From a checkpoint of a small transformer trained on Wikipedia: vocabulary 3061.
MLP neurons of a small language model. Each row is named by its layer, matrix (gate and up: input weights; down: output weights) and neuron, and shows model dimensions 64-255. Each number is 500 + 50 x the weight over its row's rms, rounded and kept within 0 to 999. Numbers have three digits each. A neuron's up and down rows have the sign that makes its largest values positive.
After each neuron's rows, "fires before" lists the tokens most often just after its 100 highest values on Wikipedia text that the model never trained on. A number after a token or word is its count.

L2.gate1030:518429495482495450516554575541509494590523468532617467435405572530469567551597541501461504555467472424492501424479518525444553468445534538541442581458532502453586571572413541613557376534514569553552492506502581506472476620467489541451481514566571447460447533524566418462580557547491469501540488512465498524508560490472483498472578459500447413517519389509563479507511505496467499520365536444494545491440497457494515527470460368470531487502503530526485597497473473558476563561508649545436553410479490457562520555468513477505575425435609432552469480508418523469493489480498504480
L2.up1030:500524463388408552512558449456460542479564492450466456504564438456445433403519369418415470524482516446444450559494558507498520475558513564478526453444508489571484447464621474616536456510418536528489481486570514455479454516522424529564482539460539572559488428540582496521506530574458426530493470453557431504441446533519470464443536492452513499536545473498525516571514452596427541466404509496552497454553469526445487439584436539550432489534474499451498534582455678512551455481459492518450452433526524466516501528524508505481599501465411491482458618523664523509455481469519512381
L2.down1030:492543474442567556585506406497489557553434500495469501471510453569451549566469561459540419495461531467506489476474514509582464405449420494543414505572435455457481554499565520430507440570470521441560574522325476515518484422520449431437409529545469500538495472436529540529419596404515470497558602530497473503589474497549494581531495472527495505540507514459529473380599540498512393451540482583539580536427571458473498488570598564550482568498480464549410563523565526461548485503443441511534524441441447543420477544505491543494436447442507507545499492494506463447452514437610474525
fires before: "." 22, " |" 19, "," 9, "%" 8, "0" 5

L7.gate432:461444521569475465499428465542497447461473482485525479498435518509467479538530445616477512503589448469532525397462473485578473475601527504476434561531552623485596489467483488436604475547471534484557413431514502437486562542534479433519498487524554498522449476506481500600495571400409568458480515508503519421532523534504402404576492598425533491449466507468489446492497492486450453478419506430449563461453524610520421532563533522607506454412536525512555455628446508430494499414496489500488514466475465518452491532470576430486587543559515465499466527459493494502532453513460436423
L7.up432:544609536431421448554455561569459487488519461541454451431463469583505573589525503562566509554559529461516500381540485551557402522517451572508541463540496565439465549570510513476445478476480493606450523453516482470482435465613506443501537515550503473452512446517451565508598508543526533560449526500493516579524555530450484469465515515468503471521544565561472524470553518513532498421494472446523528546420580501570555471520439545608591519396429503459552560433520438481479498413572423399506460518456470550439490539429489501482592531478543433494479499519533544441668380548454568492
L7.down432:556487524490429595544389530593524462495539511524442472429558467459524550483529519565476409529511476599409444522505548491535515514432504507470516583468553469405502423561426581534584537464460501491528531569489458577577607478508573533511479469590406481550477480534480523545494585553564457556492585525503569508526456461557577606426523490510616437527529524558538464555527488585592506458440455549455491431516526541532516481561505479536437477425472550494470544459543471536460384525499515417538497479523500530521424492510509491457588572491543446461504493445524466518540501470475451431
fires before: " " 33, "20" 9, "19" 7, "," 6, "1" 5, "14" 4

L7.gate978:497502493504547579495546515507624543477520522444506456580527420481488528537538534492443431522491446426563417508488511521573492568558547490514476506493515596565486479520469517454600471467516495582563440513563473459548364580501468444444464418421597476486493459509583459520477499537517483507484400439544471577561449572488468436532627539487534460500439496527505449557482568485473478578508484530523527521602434492517514455503505461439489552424551505479504496497526515517461570444535515491534510516496558376598601480570434490421574566541485391488502455430439526558527389480497490473
L7.up978:531471435507504472403438457488536470492569446474538435506416567499522590567524464419496428506542459511531494562552584555501469573487536506419543642475478523481466391460472439490540553455465478511477447584485476525481413438495559472562451458485587478551554472565533559535468514590597496618495517450505501563441370495493470441522509565494543479599490621545508461509526591564468526473492451512602606487516465412437508520520539490571398538508546540476534568571527506538481515467572345568543491486529492498441574506465485518451546503598510473558548505529497471465544463570519525473
L7.down978:547506453451482505409529502519485498502507483466540469518361510589489458560541527502460445451477510488559584511460483528461421538543461542498502581494489401493454471474542525396429571516445498511543595593495523446515461503411567520549450508361523485504557541455424523517385481459432537508497408511538471451478458369458598485499485557509505481424542480484534496536534440589541526451621484492493551450507468456433483406543539546430501533523454590460442526423468433401348533502552441513525440543488526457434449497470524460590502485415339437500630422556564457436536373519430531457
fires before: " |" 53, "." 11, "1" 6

L5.gate496:447476581536547491461547445461438535500567427552477428436484557505486519550511412449539564439421505529534542527530472453572487562497477443530561489503503567466556468559498437529498469504556453520529477571510471487417467409550510515508405425494463572517482452546446529465483506561524480509467568527508539516524509487477468379611516497574497512530535522519532432466580585416476480552483493509512622477474456455483547532542481529477539482422533563512488467535483495503486496488513624519553465487529531483437552632512551497586480436525498544478543399514502577399437583489512486418
L5.up496:451511533401497470515466501538554530482568392483443548383531463491440440445452494458535561501518495555499529532484630497591567623544489503536445544480605416464437448537483537546554527525481542467451528501547520478541521551511465489547498513461435562440547504498508513492541585509456385469414590516544494593548497505500543433484552486464496545583543500523572370454561575502484498536448600506430518474543523475505606484577383556519488505511505581530533443550520586555619565553527480488518505584484585557550461513438534547509510467594537564494491512450474525467571567495414571527
L5.down496:436486548473481491589481484484500466486524555487510390534544423437446471589460548450534542549497518463482483555407658505554475488463427575523451472504506482464575446451529568464525492470495406522515597402462421552552500525515435547487516574513573554445516517456586474405453478544507374441446518522596430486516475548594608495512574483431548522580513506529525514418584450462404558457519447535483442439553551528530575490585503558482448543435533461518557527480479512493618528534623498454569512518560518472434410473503496545452446562480538526486456478493458478433451577529494479456
fires before: "|" 90, "-" 4

L2.gate937:533495573550520487502537476364429460529465540468433424477414521555505533568495468525525520630505550489460497542429398470442414432549488462495484547406531420500570469539451516537583514552516556503498526416492503550542493506535521519527457494536567427491540491530500453446626410526554547486621515448570445485528485535534607533509486479521525515479462464472526584492446481428489414500535552543541531452424566543556495428537492523407518496550566518419542415447538429525462513493541551566473501460394484408427452565499531455470508431486475525523486556524475574537513419535518500493
L2.up937:481549457464466548513539522523528397510530495490470551503595460521509465442438503489550527424665393507458537456467495549590589527495455479456481463551454498455546490505451481560530429503538499515509534474476550491486458511549526470546529484467513476495504469542487522560516462468470511537440539498475445481517505581471464449598564538552417502545449458506535458532471521664423569527486472393479457462415430480505519439561443512513487504394430539535495552536584516543561502442449459474551496468505485409539499488516515508507507554561458501481511490477513526582471502520484523501
L2.down937:592467500404603477413557482395431442493494516436514455593496465480494486484526510587575484442547560404446509420468492454444502527406513493527560411503534559511508468498470575502541550562490502525509500474545514437482460536472511460506561586506472509518547504548521600545520477472501561502536495458548565492424584490540517397534499582583569420553513458512489478495534587497444570514455566479502606506465477555539468532633485533517492484424551520591632483456493474599464434493473448389484442453495390470459490522500586525543509548489461527515426589488516577511497564499416435486
fires before: "19" 35, "20" 25, "18" 17

L5.gate1010:401572514605513484491431427479587443442534430507529451514558475519499516509511456520559619497468536454479457523448496435550463468485449467477463512408549500536422531531487467470491424565547564532531479529623561441501500500556517520444446481488534565501530485514467631499530540553537451544466552455544560571427517503469543446555471511574482519406534447560591458492450480625485492515491497468515542563554393554433587454585498451524592550400506541535515509505519488518591547366529470516502484549486547377556575532507431458468516512489408469534490482516524476382520563592456513541
L5.up1010:506541395525502479554463518557472500546549574535544477473547494438509559387512407442563515444479481525432550456503501493468501493504498544496463517547487462414559510414479545420488520541463572521536496493531531523545562462466445600453489508442455526561547472453467390389470496496485512423473488522598507436499546524447545439434506563502516502485463458531528459575500491536436553399508481487523547469565480539565577543577579461540545571549470522571484430508528489569475532548527530497561442483560553404402541447482555499448543486493442544501467445491492515345449494524433557508
L5.down1010:556450495456457501570493509394503478459534545481484529468490524471506460550584474440533496506559459425527522521370485502556480590565518474513479491509483443522533450572542578507494537410565417428459509509351475601491434572523578548558550576507584491511397466457595394541525376503529508409526566527541457457454471601473556461567431507513584553531433457466493591440502409535467545390420475452513433415510503489448596460460524373510485508517453460481528533541484501397480423463546445471552531496539476476455454545557546615472506511546560523467452523538530467467519529556504486466
fires before: "|" 63, "is" 5, "|---|---|---|\n" 4

L2.gate491:485482503583518474517491520550482598511433425421557530453502463509453493474456455381507589499487523501485509460553516446511486565454561549462572535533591540465616612516550444599516467505499552414529469450486412567448535523561452436519508489478361361446488440564586474413508532498575604461539578501441499457465530532462404509538506552493508447508441508557563553516447463458480520520509621520523465461500459496550432501458508475428503456524574473601461462494570612429470471446449535521592525520572507534477574508524457466615525394457547476435523504470451471556431446513504466545
L2.up491:505587543490503512443545513491521514484459436431390533494431534456470423436364488469413522527499448484518547496527563601474547427556465527477489415536516548551547561453577477518522486578539532460518566536517478580490499459488439477493548477523513466551433517468539549444510522467508440393430474498525531435535475566419476401543532433437512563491550505518580443527491551451514538492436441593541618559484489543584415618589448534535440438563573446448523425498395495459490498504469477456500475461428496533570536473403482453486526568491545528548552434512472448444587551440503608546
L2.down491:536480476458474544465477467502516510497568518462513478502530517450426398493420485511489434448452512507446514622516461576452566482582525504515437534535483541525472455558645584487450545395530410561510591493462511572496459536466484497492464472508452488593467528513472435490551487497573465420499482504519420413539458545488518560485524471472513471529505532519450512368591546522453475510408442595513562582471535511469515547548477535583550475528495486465573539513477398491475601486527558527408494517486470523609517489418579544458523518534521535488475374477517518407545545452573520497
fires before: " |" 13, "." 12, "%" 11, "7" 8, " |\n" 7

L7.gate585:496444575497369482565454469545487551488388537433549558462497497581474524550531543529584454454524524555460532514452564484494522397510579525477445530485519537498550596408516507503564423464601580601520432458434541433455419432499491494534526488552453447488609506617528379520547451554483525519511480484519479469410449557419500574572498577473525454462460481490492510554476467455513558516508505539488489441467551393545540501545437510453595472526566517449509560482448459557500486429503541451538435525512523509459579546440523443513513529508506531553472444453484500407555418533495572511
L7.up585:465503504468532511479525407508452503498444584577416562475572553456471459565438583522528494434537459457526453483481548601555608415475461496593492478487502561513490599376533535465508476543550549608475456486502561443514435515490584503499423420540483475589491411552445470559548528480517442364469491461458541517401539532484522494457539592441493555493504572447464571400522432492542493456481459471571449492455543462557551423567456551455487470570540470441510469378412452516392520507445558453550403528439567579446550552411516472469482465470494478502412514482473482502597442504409508541
L7.down585:555515424472521457464559471531408510498434513432486420555501457446526431463452512543482419481555493479526591540568431550448521519487497481558460462509485429567517518411529557522516532667468467491517672483529442481502567530489575511506446445557539505492425498486459441444552564510459575551597568542508620538529496409481543491492514498477454440507495523493478542546527403408478624467366426522551484455403558502500496462554492537542483508495499485577504471393544444542436503588484525388539465548635437477426553492431498535462507580538472499452480526494433531486526445474421394505
fires before: "20" 44, "19" 38, "18" 10

L7.gate962:362511607548399477519492490478420521467476483505427514565536494486471551567514496487499543464593473416543588533564498532502515573484465465625453414540549514487508483567512528471555491510620425554592504430415406478523442467544525478456497572556555508463518466569482510492549503582517532471580539479457487450532486586519519521516466476525590502482456510412535509423494598476456429509556522432451562471468424600594501453506553524409450546551531449533566491513475454437518471512555513476447521512462575448523476558476518534524544545463367597447472420480528503402472492461531531415
L7.up962:559479572520508558527575565614561478427489544473452406564567587480507458468553606501470417483491499468533577438528529540464408638500513477476617510521400530492553463498410483555483519445573497497427441522519520600509480398568545499452463565555459486606474487531527523457519583507520482576449496535485514454656405533478464556510534513469495525504535466501506464517411433415575531474421391532457544557501471473432495502522587480522557517486563486449505406465589439511550503521452433443522439415530491539472526542440503558488538513530463468480540470507424536421403471511472539488
L7.down962:531428530484436634420564532417457450580480444466544487570587423524585448366462530502525419469574531524539452492511584578464591514464552558513502502567489517461503440451473515557550516528486452473514568533448420462489492493531614518517450473496495527523493531465483534490426479457404541570573475477541538553552466428458480473476517534418490518477534517453508530521570548498495482491568414414546520491596503445562428554597486470529479488596445473570442522524590498527455524516450572552433487548509469468412516505485449494483488601639504437541561518425531501446437530524490562524
fires before: "19" 19, "20" 11, "18" 10, " |\n" 6, "-" 6

L2.gate921:482464438433471509543525474452457453551453500484540429447607541425529522543602531444557531476599494481480529513510505592489589473573520516429423524429528375483453473507460498494467463431443446475525468411483511454571475495519553555519578536498433477458530457477529459458458483599451534490496463460493588411524498534541563505485569516530454442559502430350471477540408572476500430505510529463527553511403489580500556499518588508449515460480599447587482529517582482546487454511549466584579509539422516472469457535472484430439580479508463546541473550450497569491460506601526484394
L2.up921:551466509553511464453455424523548454405552529479508433525497534480494456420434542494558461507469583468546494466498498497503465566460422495550428472555457444521561608533572433482517517473517554503516518513530441529483492480499579495391521542474487421465661587499523564482540464466459486512591534461441523555588483441515487518481504507509561482525471540374519413493462538477552480604464474584506469517518417520481541575374454512521535518388550414588508513493592415439501419487468522476443471525478528509527530523488460519454476444588535482469499478455524481511478522433478457534
L2.down921:551519546505444520457413502640497503471448601498450470493439495480452515529435481501492458507552513446540518496496539492450421508549515498578534475433442472547574523442432528481519498526451490503433691496468430543433503484530454566576498537504468505460546488472573568476510615483497437579546417432475550560572486442501434479580510503469533486515479512630649519579513550480544499448459492502495479523597535579465506578602534531595451607482465586512522502504486451511462493504462553405447572460593564434537494519433466572522438456583453468548469505398497463578493534520435569601
fires before: "19" 27, "20" 16, "," 9, "18" 7, "." 4